{
  "d_mlp": 1024,
  "tie_embeddings": false,
  "init_std_up": 0.0324,
  "decay_shape": "pow",
  "train_tokens": 438300000,
  "steps": 6688,
  "dataset": "wikipedia_en"
}
MLP neurons of a small language model. Each row is named by its layer, matrix (up: input weights) and neuron, and shows model dimensions 192-255. Each number is 50 + 10 x the weight over its row's rms, rounded and kept within 0 to 99.
Before each neuron's rows, "fires on" lists the tokens most often at its 100 highest values on Wikipedia text that the model never trained on.

fires on: " had", ";", " has", " spe", " —;"
L6.up98:64 60 56 58 40 40 44 46 48 53 46 47 54 73 60 32 32 53 47 50 61 55 55 63 72 50 52 51 36 50 58 56 36 41 71 25 59 47 63 38 48 55 72 41 58 59 59 42 56 50 53 38 45 60 41 50 53 48 30 46 42 53 47 53

fires on: "s", "h", "ic", "ound", " allow"
L2.up980:63 65 45 39 36 50 59 38 71 50 50 51 53 32 52 34 28 57 50 58 68 50 63 58 32 55 46 47 51 58 42 53 46 51 51 53 52 32 55 38 41 39 52 34 55 45 43 46 44 56 54 31 53 51 42 63 70 49 64 61 37 51 45 43

fires on: " (", "U", "O", "um", "re", "w"
L6.up95:51 41 49 50 44 42 69 50 44 44 50 62 39 56 54 52 33 43 69 47 45 54 54 55 47 54 53 61 38 46 43 58 49 55 32 35 59 54 37 52 59 52 41 48 46 61 60 53 45 42 50 51 47 44 57 41 57 51 46 49 53 42 47 41

fires on: "1", "5", "0", "8", "7", "3"
L7.up921:52 42 57 47 68 51 41 49 42 31 48 52 45 45 62 64 42 61 54 60 38 60 68 62 34 63 37 57 47 58 60 40 55 73 42 51 52 62 47 55 35 59 48 61 66 70 51 42 45 52 49 41 67 58 45 73 45 51 39 50 66 51 43 51

fires on: "y", "one", " of", "al", "ial", "sp"
L2.up816:49 58 58 61 49 43 43 57 63 60 34 57 66 45 52 59 43 49 48 52 59 43 50 48 44 61 13 47 57 67 41 52 49 46 69 36 53 62 53 42 46 56 47 38 65 31 57 52 58 56 70 41 63 60 49 41 44 54 50 49 53 58 61 35

fires on: "2", "3", "5", "0", "1", " only"
L7.up299:49 62 65 58 51 25 47 48 57 44 61 49 45 39 43 42 40 61 46 52 37 49 49 54 67 61 53 36 54 47 93 43 54 44 55 50 59 67 31 49 33 38 44 46 79 28 48 21 54 63 50 70 44 59 53 45 69 56 54 46 65 74 55 51

fires on: ":", " who", " which", "n", "al"
L7.up609:50 35 47 46 41 35 57 42 38 57 52 37 57 56 28 47 42 68 53 61 51 42 55 66 52 53 32 57 65 52 53 60 54 60 59 53 53 49 43 31 49 45 47 46 45 68 61 30 41 34 62 39 64 41 38 34 56 32 57 48 39 39 53 51

fires on: "is", "ol", "it", "y", "in", "um"
L2.up87:48 64 36 43 54 51 53 13 63 54 61 58 39 52 42 43 44 58 49 61 36 39 49 41 42 45 47 64 43 46 75 44 47 64 46 54 58 59 41 35 51 23 48 28 60 44 48 48 37 62 58 50 43 21 45 60 56 48 59 55 49 66 48 52

fires on: "0", "8", "4", "5", "3", "x"
L6.up387:59 68 59 44 41 49 33 50 58 53 58 40 51 53 63 41 59 36 55 33 36 34 49 51 57 66 59 30 37 57 47 47 46 53 47 46 30 49 50 46 45 54 47 54 59 50 63 48 58 39 58 36 49 55 61 36 38 64 71 47 39 41 51 36

fires on: "re", "in", "y", "ar", " Pre"
L6.up725:59 40 41 42 57 44 33 49 25 66 44 36 41 56 39 44 43 45 42 61 60 20 44 41 71 66 57 70 27 34 55 51 35 43 45 48 43 51 49 40 49 39 28 41 48 44 33 49 49 43 59 67 53 63 51 47 47 32 51 37 39 58 43 56

fires on: "ic", "ü", "ian", " Die", "us", " US"
L2.up878:45 28 45 49 61 61 52 50 49 44 48 46 53 59 39 49 31 27 76 24 53 49 53 37 48 68 51 53 59 54 48 51 44 51 25 55 47 61 52 40 57 51 38 36 54 38 33 62 54 44 48 54 34 49 52 49 55 47 45 45 38 47 52 44

fires on: " P", "ro", "ine", " Battle", "antry"
L7.up99:49 47 51 47 53 55 36 44 49 40 36 50 41 51 54 61 72 57 42 55 64 53 51 40 70 41 53 61 43 47 47 53 47 58 42 53 39 54 39 53 61 58 28 38 42 48 47 42 40 58 46 52 47 71 40 53 53 27 47 34 54 51 55 45

fires on: ",", " |", "'s", ":"
L7.up245:43 32 49 67 50 60 66 56 46 53 53 44 55 59 43 39 52 36 37 44 49 61 54 38 73 44 57 40 68 51 59 53 47 45 56 55 52 62 45 43 53 50 50 37 62 41 50 48 47 25 49 52 54 41 29 60 39 53 56 59 54 60 56 51

fires on: "3", "2", ".", "4", "5", "7"
L7.up359:47 43 55 36 58 41 52 47 64 59 40 62 46 53 57 51 59 49 40 35 28 43 39 58 52 60 41 30 52 38 69 32 61 51 67 62 41 52 55 44 42 53 39 42 53 30 58 36 43 33 48 47 54 55 45 52 43 29 58 61 55 66 37 51

fires on: "1", "2", "et", "el", "ire"
L2.up392:52 48 44 55 54 31 27 57 54 44 47 43 42 57 34 39 58 48 62 52 36 46 46 47 53 50 56 62 37 65 53 42 55 56 56 41 43 34 51 32 62 74 53 48 49 37 63 48 48 45 39 58 46 68 53 43 42 51 51 67 52 39 48 53

fires on: " of", "ial", "ational", "v", " Western"
L2.up393:45 57 50 57 60 45 42 65 56 61 47 45 55 64 49 71 59 57 36 63 69 72 50 35 63 52 43 40 49 53 61 51 46 49 68 36 43 65 47 30 53 57 56 43 45 50 56 37 55 43 66 56 54 36 46 50 50 50 40 38 63 60 49 38

fires on: ":", ",", "-", "',", "'"
L7.up65:44 42 49 57 47 61 58 60 56 57 48 48 44 52 51 29 38 48 42 42 31 50 50 49 42 45 47 69 53 68 34 53 46 51 57 49 46 48 53 38 53 54 59 43 76 52 49 38 22 43 43 48 58 56 31 48 40 45 43 52 38 60 52 46

fires on: " B", " K", "-", "k", "ak", "ir"
L7.up728:59 56 71 44 44 52 41 60 44 35 67 38 44 63 54 68 59 46 52 41 49 40 44 35 54 37 73 43 56 56 38 55 45 46 72 43 42 54 50 29 37 66 47 60 44 48 44 19 40 31 61 55 36 57 57 52 54 59 54 50 35 33 60 41

fires on: "r", "ach", "p", "ran", "ith"
L2.up321:62 41 54 48 46 50 40 57 74 43 51 54 50 55 56 50 45 27 49 51 46 59 36 36 48 58 38 46 54 39 61 62 50 71 45 69 46 47 66 54 55 66 23 37 59 46 72 54 28 53 41 37 63 59 16 47 46 52 56 45 55 42 45 48

fires on: "ed", "r", "es", "ister", "ater", " new"
L2.up99:45 49 37 52 52 60 43 40 30 52 55 59 55 29 48 64 44 53 48 48 64 64 69 54 60 35 34 45 44 30 66 41 46 66 51 53 70 46 46 54 27 47 50 64 63 49 55 44 51 52 38 41 27 54 54 71 48 66 35 36 53 54 43 55

fires on: " Y", " T", " S", "T", " y", " B"
L7.up161:58 52 54 47 49 59 52 60 56 52 55 51 64 52 45 51 45 70 49 65 72 52 49 41 47 57 51 35 71 55 42 51 48 31 53 67 50 62 74 29 63 46 47 46 57 57 28 36 51 47 50 53 55 50 48 56 52 45 60 55 49 43 48 54

fires on: "0", " Ad", " ad", " cap"
L2.up986:35 54 22 44 52 53 66 50 45 52 45 51 35 39 60 65 60 33 35 47 61 56 55 58 50 61 51 54 51 47 41 64 51 39 57 56 43 50 29 50 45 53 54 33 63 49 55 54 71 63 44 56 43 48 66 51 49 44 31 41 44 51 41 50

fires on: "ah", "b", "z", "or", " mi", "ha"
L2.up337:46 56 59 57 45 53 48 45 46 59 52 41 43 64 59 46 57 52 61 30 63 46 39 60 56 43 58 46 55 70 61 49 58 35 67 50 51 52 50 56 48 68 68 52 59 70 47 48 38 61 52 53 59 65 50 55 43 51 42 48 42 37 62 59

fires on: "es", "oh", "ern", "ed", " Hu", "he"
L2.up4:50 56 43 38 45 58 39 50 48 55 54 39 57 57 52 59 60 38 39 46 62 58 31 59 59 62 39 62 28 30 67 44 57 63 46 60 56 60 48 47 38 39 53 59 60 55 44 47 55 65 46 52 32 57 57 71 38 42 60 37 56 50 59 58

fires on: "ed", "ro", "l", "ron", "m"
L2.up746:51 45 52 50 43 57 60 40 44 30 63 41 42 61 46 49 47 44 61 63 48 53 60 48 45 42 59 61 47 76 51 45 33 38 55 52 44 39 53 45 50 58 40 55 42 50 37 38 45 70 62 64 47 44 48 59 38 71 64 47 44 58 40 64

fires on: "^{", "/s", " (", "in", "res"
L6.up195:31 50 67 48 47 39 63 56 49 63 46 35 55 48 56 58 34 60 36 50 54 40 43 58 31 61 43 55 67 54 60 54 49 48 37 30 50 33 68 60 62 33 55 57 68 59 34 65 42 60 64 38 62 65 51 44 59 65 49 58 44 50 61 52

fires on: "ing", "ge", ":", "i", "k", "g"
L2.up53:42 40 61 46 55 47 37 60 44 42 43 57 52 48 46 65 31 51 45 54 36 65 55 50 63 49 64 38 42 58 36 50 53 54 36 64 60 47 41 31 45 37 30 39 40 64 61 38 56 56 64 47 48 40 65 60 73 49 52 37 54 55 53 61

fires on: "1", " Pet", "en"
L7.up352:58 45 50 61 47 72 28 38 45 35 32 50 51 49 60 63 47 41 51 61 46 52 64 58 28 46 70 55 41 57 53 34 63 64 39 50 61 54 52 42 42 61 64 54 51 60 27 35 54 46 59 37 53 71 51 67 33 63 50 54 36 58 50 63

fires on: "e", "ess", " of", "am", "ash", "inc"
L2.up626:43 48 47 52 52 44 60 56 67 53 46 49 47 58 51 31 41 33 56 43 50 64 52 61 45 58 42 60 50 35 32 46 45 40 49 58 50 53 46 38 52 47 40 47 58 63 58 42 56 53 52 58 60 57 65 68 40 51 41 35 67 67 48 46

fires on: "l", "ist", "ene", "ed", " Gl", " gr"
L2.up491:49 41 60 59 64 78 40 37 40 62 69 55 32 48 49 61 37 53 56 49 43 50 72 50 38 42 54 43 36 77 61 59 66 46 40 59 40 51 46 43 52 48 51 54 43 61 46 49 51 53 57 51 57 57 55 51 43 81 50 54 43 49 40 35

fires on: "ich", "on", "ch", "out", "un"
L2.up563:52 39 58 54 59 60 61 47 44 38 41 44 25 50 36 42 42 33 28 38 39 66 43 42 59 59 64 50 53 40 33 49 58 43 62 41 46 64 59 72 49 48 59 52 46 62 56 40 45 47 50 44 46 39 60 52 54 62 45 57 47 45 59 56

fires on: "ian", "ing", "g", "aj", " Viet", "ith"
L2.up94:40 52 48 42 62 48 46 60 37 52 47 64 65 58 47 65 54 61 52 42 27 42 41 45 45 31 41 42 56 53 41 46 66 35 49 35 47 50 48 54 44 41 34 47 61 42 62 52 62 54 51 45 37 37 54 57 65 63 44 54 51 49 53 61

fires on: " sp", " Sp", " ", "2", "6", " l"
L6.up268:54 52 53 63 46 56 39 25 59 42 45 50 65 71 62 59 60 47 46 51 43 62 65 37 48 52 63 50 43 47 69 48 47 40 61 64 43 71 46 36 50 56 44 52 57 47 60 38 43 65 54 49 70 50 40 47 39 55 46 73 50 50 67 39

fires on: "i", "in", "y", "ian", "ze", "hen"
L2.up380:41 67 55 61 69 47 47 62 23 40 50 52 63 45 60 36 33 49 51 43 48 38 65 43 56 49 56 61 52 45 64 39 44 48 45 35 33 59 51 37 50 38 51 29 35 45 58 37 51 41 60 50 57 48 64 42 33 38 29 37 63 71 54 52

fires on: "a", "am", "u", "un", "ist"
L2.up26:45 50 37 53 49 39 32 44 47 57 36 49 64 42 62 46 63 36 34 55 48 52 49 49 50 73 37 57 55 44 54 51 51 51 45 52 51 48 58 60 57 54 45 65 81 53 42 35 52 57 30 48 46 51 50 61 40 49 44 49 48 52 44 41

fires on: "8", "2", "4", "5", "1", "3"
L7.up376:64 46 54 37 62 32 41 55 46 40 51 50 43 58 48 44 45 61 38 53 36 58 55 67 46 77 53 68 41 56 34 60 32 45 64 45 55 44 22 74 59 42 62 51 55 58 41 46 44 43 45 49 57 56 73 53 58 41 51 40 44 53 58 40

fires on: "a", "e", "es", "ist", "an", "ice"
L2.up158:47 48 42 57 63 45 34 31 57 57 45 52 46 36 70 69 31 68 50 40 46 58 65 67 56 59 53 50 57 47 52 55 43 56 32 55 58 50 48 71 50 47 49 59 57 57 51 48 52 71 43 49 60 64 65 45 36 59 47 38 62 59 45 27

fires on: "-", ":", "m"
L2.up466:55 40 59 52 43 60 45 52 55 41 57 57 54 57 50 46 52 62 46 43 31 53 64 40 47 58 36 49 42 53 37 42 53 59 54 33 54 54 60 47 45 59 33 41 69 48 48 48 38 44 74 50 43 66 53 53 35 37 66 45 33 53 49 55

fires on: "al", "ost", "out", "on", "in", "ar"
L2.up958:53 40 29 54 66 47 38 41 42 33 43 43 44 47 40 51 38 36 37 71 47 64 46 39 62 68 60 50 39 54 29 45 48 48 45 50 46 66 78 36 36 20 37 59 54 59 48 62 63 46 55 43 42 41 44 67 43 47 66 56 32 31 47 54

fires on: " S", "yn", " B", "ot"
L6.up1004:47 65 71 56 50 68 35 55 68 55 62 56 46 53 58 44 51 39 64 58 52 60 28 51 31 47 50 49 53 68 43 44 70 38 32 56 43 50 55 26 60 52 42 40 49 60 49 45 40 61 50 60 59 64 40 39 48 56 45 57 47 51 46 35

fires on: "ar", "ut", "s", "et", "ew", "rest"
L2.up608:70 45 55 61 59 53 39 54 38 47 46 46 52 35 68 58 57 48 39 53 34 39 45 48 51 54 60 36 40 58 48 40 59 52 56 69 54 58 55 51 72 50 41 60 64 67 30 56 62 58 57 61 44 46 61 50 52 42 66 53 53 62 54 39

fires on: "0", "5", "3", "4", "2", "1"
L2.up332:69 48 56 46 34 44 41 55 47 44 41 52 37 47 69 47 55 47 26 59 39 61 64 51 74 65 56 31 49 47 34 56 52 40 55 44 27 40 56 48 44 60 49 53 55 59 47 34 36 58 56 41 65 52 48 53 48 53 59 36 48 47 51 45

fires on: " |\n", " |\n\n", ".\n\n", "\n\n", ")\n\n"
L2.up871:46 50 41 58 48 39 42 33 78 50 43 46 50 72 41 73 61 59 53 48 62 56 43 49 69 42 22 52 46 35 44 48 46 61 52 43 67 37 70 44 53 52 35 51 53 38 56 35 42 53 25 34 49 70 51 56 54 56 36 43 36 49 62 55

fires on: "n", "N", " N", " n"
L7.up559:50 35 50 32 60 51 44 53 54 56 35 58 51 48 39 64 56 38 45 47 45 64 44 47 62 64 38 62 48 62 53 70 55 64 56 59 56 51 50 40 54 70 51 35 37 52 60 63 50 49 56 51 47 52 29 41 57 60 54 58 37 58 58 70

fires on: "th", " season", "2", "P", "0", "4"
L7.up75:53 55 53 50 50 34 31 46 52 31 56 53 63 52 49 63 46 52 53 52 55 57 62 50 61 65 62 67 36 53 54 56 55 38 41 41 62 49 42 42 45 48 66 57 65 57 23 54 61 62 46 70 54 42 64 44 72 34 45 41 49 57 46 61

fires on: " n", " N", " j", "N", "j"
L6.up733:38 63 36 48 60 55 48 47 60 58 50 45 39 67 49 45 43 56 53 42 50 61 52 60 59 57 52 44 36 80 63 60 61 58 54 41 56 44 43 37 57 56 48 59 40 40 59 64 44 40 48 59 37 59 52 32 39 47 56 47 37 66 47 66

fires on: " D", " d", "-", "ilt", "1", " more"
L7.up282:44 53 41 70 50 54 50 70 52 45 60 51 52 42 62 63 53 44 55 47 50 48 40 46 66 47 56 57 36 79 60 54 64 51 58 45 66 61 36 53 51 45 56 59 45 50 51 51 40 42 47 53 67 27 52 49 47 53 37 60 26 36 51 36

fires on: "ly", "0", "ing", "p", "3", "ual"
L2.up864:46 48 51 61 42 61 49 59 45 27 54 54 40 44 51 43 43 50 38 51 52 58 41 44 47 74 61 56 49 43 41 52 75 41 66 39 39 46 40 58 46 54 48 51 71 49 46 39 54 51 61 46 68 58 52 38 65 60 40 42 42 43 45 56

fires on: "1", "3", "2", " League", " Men"
L6.up420:52 37 43 37 60 50 53 40 42 53 43 53 45 48 54 44 61 52 55 37 62 55 48 69 41 44 45 49 31 35 74 42 44 50 57 45 38 70 49 36 35 64 51 45 53 52 50 61 47 53 40 47 45 62 48 62 50 48 66 47 43 57 65 50

fires on: "}", " sq", "^{", " km", " mi", "-"
L6.up936:46 52 54 53 42 45 65 59 50 52 50 73 55 47 47 47 44 55 45 47 38 59 38 40 53 44 47 39 46 61 46 49 28 67 46 42 41 42 41 47 51 58 54 53 41 44 57 54 48 54 50 38 49 54 42 54 48 48 54 26 64 53 61 56

fires on: "ch", "ist", "al", "n", "h", "ph"
L2.up792:47 69 48 56 51 61 51 50 56 42 42 62 58 40 39 61 46 55 41 59 57 61 47 54 53 49 47 75 52 52 47 44 39 49 59 50 51 50 37 62 43 57 33 58 52 37 34 51 36 59 58 40 62 36 45 66 58 52 41 45 39 48 59 56

fires on: "^{", " (", " D", " he"
L7.up225:54 53 40 51 34 22 58 53 64 59 48 50 52 50 51 62 39 57 51 52 68 52 60 67 50 50 61 51 48 50 41 58 30 51 44 42 39 39 58 53 45 43 44 61 52 49 66 62 41 53 51 42 44 38 54 52 68 61 48 50 49 58 42 50

fires on: "ed", "qu", "or", "id", ":", "at"
L2.up569:36 48 51 33 50 51 52 46 71 41 48 34 42 64 51 55 45 56 56 63 61 67 53 57 54 56 63 57 49 20 64 41 52 67 66 62 47 38 36 51 53 57 47 51 63 51 59 50 35 46 42 51 44 68 43 58 41 43 65 67 32 65 46 75

fires on: "\n\n", " R", "d", " d", " S", ")\n\n"
L7.up435:44 41 25 60 51 34 57 63 46 46 32 55 49 71 64 48 61 44 67 73 47 56 43 48 74 56 37 57 42 48 63 53 46 48 60 56 59 57 50 33 51 36 61 60 37 42 40 21 47 45 37 47 43 41 54 43 59 70 63 36 40 58 61 58

fires on: "-", "ong", "i", ".", "g"
L6.up666:42 48 56 48 54 53 57 47 26 50 55 49 40 48 39 56 49 51 55 27 49 49 62 40 44 43 42 55 45 42 63 52 55 46 52 60 36 51 54 46 62 42 54 34 59 60 31 57 50 42 50 32 40 43 51 48 62 48 49 33 32 47 58 48

fires on: "ed", "ater", "id", "ave", ":", "ing"
L2.up703:52 43 26 46 25 35 66 48 62 27 55 27 48 59 48 34 41 51 45 49 57 64 47 39 38 55 56 51 62 56 47 40 54 49 46 59 66 59 47 45 52 53 45 54 56 50 74 63 45 46 37 55 33 67 51 42 43 66 34 36 49 66 34 69

fires on: " M", "m", " m", "at", " P", "0"
L6.up103:46 36 69 56 46 71 68 42 49 49 56 52 45 42 54 38 53 57 55 42 52 43 49 60 61 55 59 57 50 50 28 53 42 48 46 36 40 59 45 42 40 47 47 45 41 40 49 53 36 44 64 62 60 53 49 31 36 43 47 65 70 50 59 58

fires on: "4", "0", "2", "5", "1", "3"
L7.up808:53 37 51 64 52 66 56 44 68 52 46 41 49 49 50 47 58 55 60 31 38 30 53 43 60 53 54 32 62 36 63 45 53 47 48 51 40 55 74 23 45 45 34 43 61 69 59 51 49 44 58 55 69 28 61 70 44 39 58 58 51 37 46 57

fires on: "ash", "or", "ach", "by", "og", "es"
L2.up494:56 51 72 56 49 58 68 50 44 56 53 54 50 51 44 50 57 59 63 60 54 24 44 40 61 68 54 50 69 62 49 54 52 47 25 65 58 57 51 55 47 53 34 65 76 39 59 52 41 48 45 40 56 48 56 61 47 41 37 39 51 51 47 42

fires on: "1", "0", "2"
L2.up702:44 41 46 34 67 37 46 44 47 29 53 41 60 38 69 60 71 48 62 41 54 49 57 47 50 50 43 63 61 56 56 60 59 52 33 62 37 40 44 45 49 58 44 49 59 37 64 48 38 62 60 58 59 60 51 52 45 50 46 58 60 39 54 46

fires on: "al", "ric", "k", "ro", "y", "ra"
L2.up846:72 44 44 46 21 41 40 40 34 54 59 45 47 39 48 53 53 47 36 46 53 55 43 51 72 59 37 39 44 48 53 53 54 52 57 54 36 55 28 58 53 64 54 57 34 51 51 34 51 45 55 52 47 34 34 55 44 51 51 54 57 51 36 42

fires on: "ch", "l", "ing", " ch", "\""
L2.up396:50 50 65 59 45 54 52 58 44 39 72 40 45 36 61 70 29 39 56 40 47 43 51 57 46 48 54 59 34 48 60 44 58 64 66 60 41 40 46 39 41 35 40 55 46 52 53 43 67 65 50 46 48 34 58 46 73 57 47 49 42 57 66 64

fires on: "D", "p", "-p", "-d", "f", "P"
L6.up90:39 62 50 47 53 47 36 63 59 29 36 43 51 56 54 64 54 57 52 68 41 62 50 32 55 50 59 44 38 35 38 76 30 57 53 50 50 42 55 47 61 52 62 43 43 44 52 64 35 64 36 48 59 70 40 36 50 70 54 52 50 53 47 41

fires on: "in", "l", "ed", "ass", "ing", ":"
L2.up766:50 43 62 59 57 52 52 62 49 53 54 55 44 60 64 66 59 44 41 34 41 48 73 53 53 24 54 40 45 36 69 58 60 68 53 43 53 40 39 58 49 35 53 42 51 58 44 50 50 56 57 51 67 41 57 49 65 36 58 47 50 57 45 46

fires on: " more", "ed", "e", " age", "y"
L2.up741:49 49 39 54 58 49 63 48 54 37 53 56 58 39 45 56 45 41 55 38 39 39 72 53 51 64 45 54 57 35 46 46 49 45 43 58 36 40 47 46 37 53 55 81 53 43 34 33 40 53 53 53 56 40 36 62 58 57 47 69 46 54 41 37

fires on: "'", " most", "y", "is", "est", "E"
L6.up307:52 54 44 51 36 52 50 31 44 47 51 45 40 49 38 55 62 51 44 59 42 48 54 45 39 46 61 62 67 57 34 47 39 79 35 56 47 71 44 50 36 41 49 58 51 52 52 48 55 36 58 51 33 42 52 55 47 42 49 50 46 57 41 34

fires on: " M", " R", "air"
L6.up1006:63 58 63 48 53 45 50 56 51 53 63 40 63 44 49 50 66 43 62 52 46 37 56 45 73 58 42 58 46 59 45 41 33 47 49 37 48 54 38 40 40 49 53 56 49 40 48 39 39 58 49 65 40 57 50 39 31 47 43 38 59 34 75 49

fires on: "^{", "am", " sq", "P", "i", "/s"
L6.up798:55 48 47 49 56 50 51 64 66 52 52 49 59 86 53 45 44 44 48 51 40 44 46 40 51 44 48 39 43 45 45 47 52 69 50 55 44 58 51 44 48 62 53 64 41 52 52 62 49 55 43 45 43 71 41 54 58 45 45 46 57 64 68 26

fires on: "3", "2", "1", "ue", "P", "4"
L2.up116:54 60 50 48 55 54 40 49 27 31 54 37 48 46 47 42 71 45 54 49 54 47 56 62 50 43 52 60 49 41 38 57 45 52 56 44 49 60 53 55 35 62 45 56 44 56 79 47 64 39 50 45 54 72 35 53 48 44 53 71 59 31 74 62

fires on: " it", " of", " from", " You", "ing", ":"
L6.up1003:39 51 56 45 31 31 49 66 67 32 56 52 51 56 31 38 53 49 52 34 46 58 49 48 52 56 53 44 72 40 63 49 62 45 61 42 45 54 50 34 59 47 67 38 48 56 58 43 54 37 67 66 23 51 46 33 42 63 37 41 49 46 50 70

fires on: "al", "art", "ed", "el", "e", "ry"
L2.up408:44 51 48 48 69 54 57 59 41 61 49 44 48 47 44 63 60 27 52 39 55 42 52 58 50 78 41 52 63 36 43 40 61 54 49 56 46 61 51 42 49 54 55 53 54 43 57 53 76 73 52 40 50 40 49 52 51 43 45 44 46 56 52 47

fires on: ":", "ell", " Sl", "l", "al", " el"
L7.up968:59 31 45 48 57 55 50 35 50 58 55 29 47 53 46 60 52 36 60 58 43 38 47 56 69 41 29 53 47 58 45 58 65 57 59 45 55 45 46 62 46 53 57 59 69 62 56 42 59 38 54 36 45 44 44 61 65 46 45 48 48 38 40 46

fires on: "-", "1", " following", " three", "2", "\n\n"
L7.up510:45 54 54 44 57 46 50 47 48 50 57 25 44 59 61 37 58 53 57 38 48 44 43 31 52 69 55 55 60 57 56 51 59 37 49 39 61 57 41 45 53 60 65 51 62 50 52 50 42 48 35 57 50 70 66 50 39 52 39 56 71 42 54 62

fires on: " d", "-", "r", " Original"
L6.up297:24 48 51 49 58 40 53 55 60 55 50 66 55 49 57 43 53 40 57 57 54 60 42 40 53 60 67 48 48 42 62 54 50 36 54 42 68 53 54 55 40 46 60 61 28 55 69 53 28 42 60 58 45 35 65 50 56 46 37 47 52 46 54 41

fires on: ":", "ons", "d", "y", "er", "m"
L2.up526:74 50 62 38 45 41 52 62 52 59 65 57 69 52 48 52 56 57 53 60 46 34 62 39 59 51 54 44 42 61 70 27 43 51 60 52 51 49 46 60 60 30 28 49 46 50 61 48 45 43 58 48 58 52 41 62 61 45 75 41 44 46 50 50

fires on: "as", "ating", "th", "n", "an"
L2.up518:63 35 48 49 50 45 56 37 50 37 54 47 45 46 45 53 58 37 55 60 55 65 58 50 59 66 53 51 77 55 73 53 50 42 63 48 44 40 52 69 48 47 54 48 42 46 51 55 41 56 46 52 50 63 33 62 28 54 41 61 59 59 38 49

fires on: " of", "e", "es", "i", "y"
L2.up802:39 63 41 54 52 46 68 57 50 51 66 54 45 57 52 34 43 40 64 53 68 46 51 58 60 57 39 67 54 43 43 46 39 44 46 55 53 50 63 38 47 50 51 38 62 44 64 58 62 51 51 68 49 60 24 53 48 35 58 38 73 58 35 49

fires on: "er", "y", "i", "z", " place", "est"
L2.up779:54 40 59 46 55 34 35 50 40 44 55 54 53 57 36 55 45 37 57 43 66 38 66 42 63 48 63 56 64 51 67 35 48 42 47 43 31 65 47 36 60 35 37 53 49 62 57 35 47 57 33 37 51 52 62 47 56 56 45 46 42 41 55 60

fires on: " an", " An", " M"
L7.up705:37 44 50 45 54 57 58 63 63 57 46 46 53 57 52 51 58 54 69 44 52 41 52 36 35 55 55 40 48 48 47 48 39 60 46 67 47 59 35 50 41 39 52 45 56 26 38 61 50 50 58 57 53 67 42 17 48 47 43 43 64 49 66 45

fires on: ".", "u", ","
L6.up620:51 33 40 58 47 48 41 70 41 45 60 61 35 65 51 57 50 73 43 47 36 49 57 57 62 37 36 42 49 41 54 54 42 48 44 61 36 56 42 50 67 44 49 41 53 58 36 63 34 59 69 51 52 35 39 48 56 39 59 29 30 38 40 43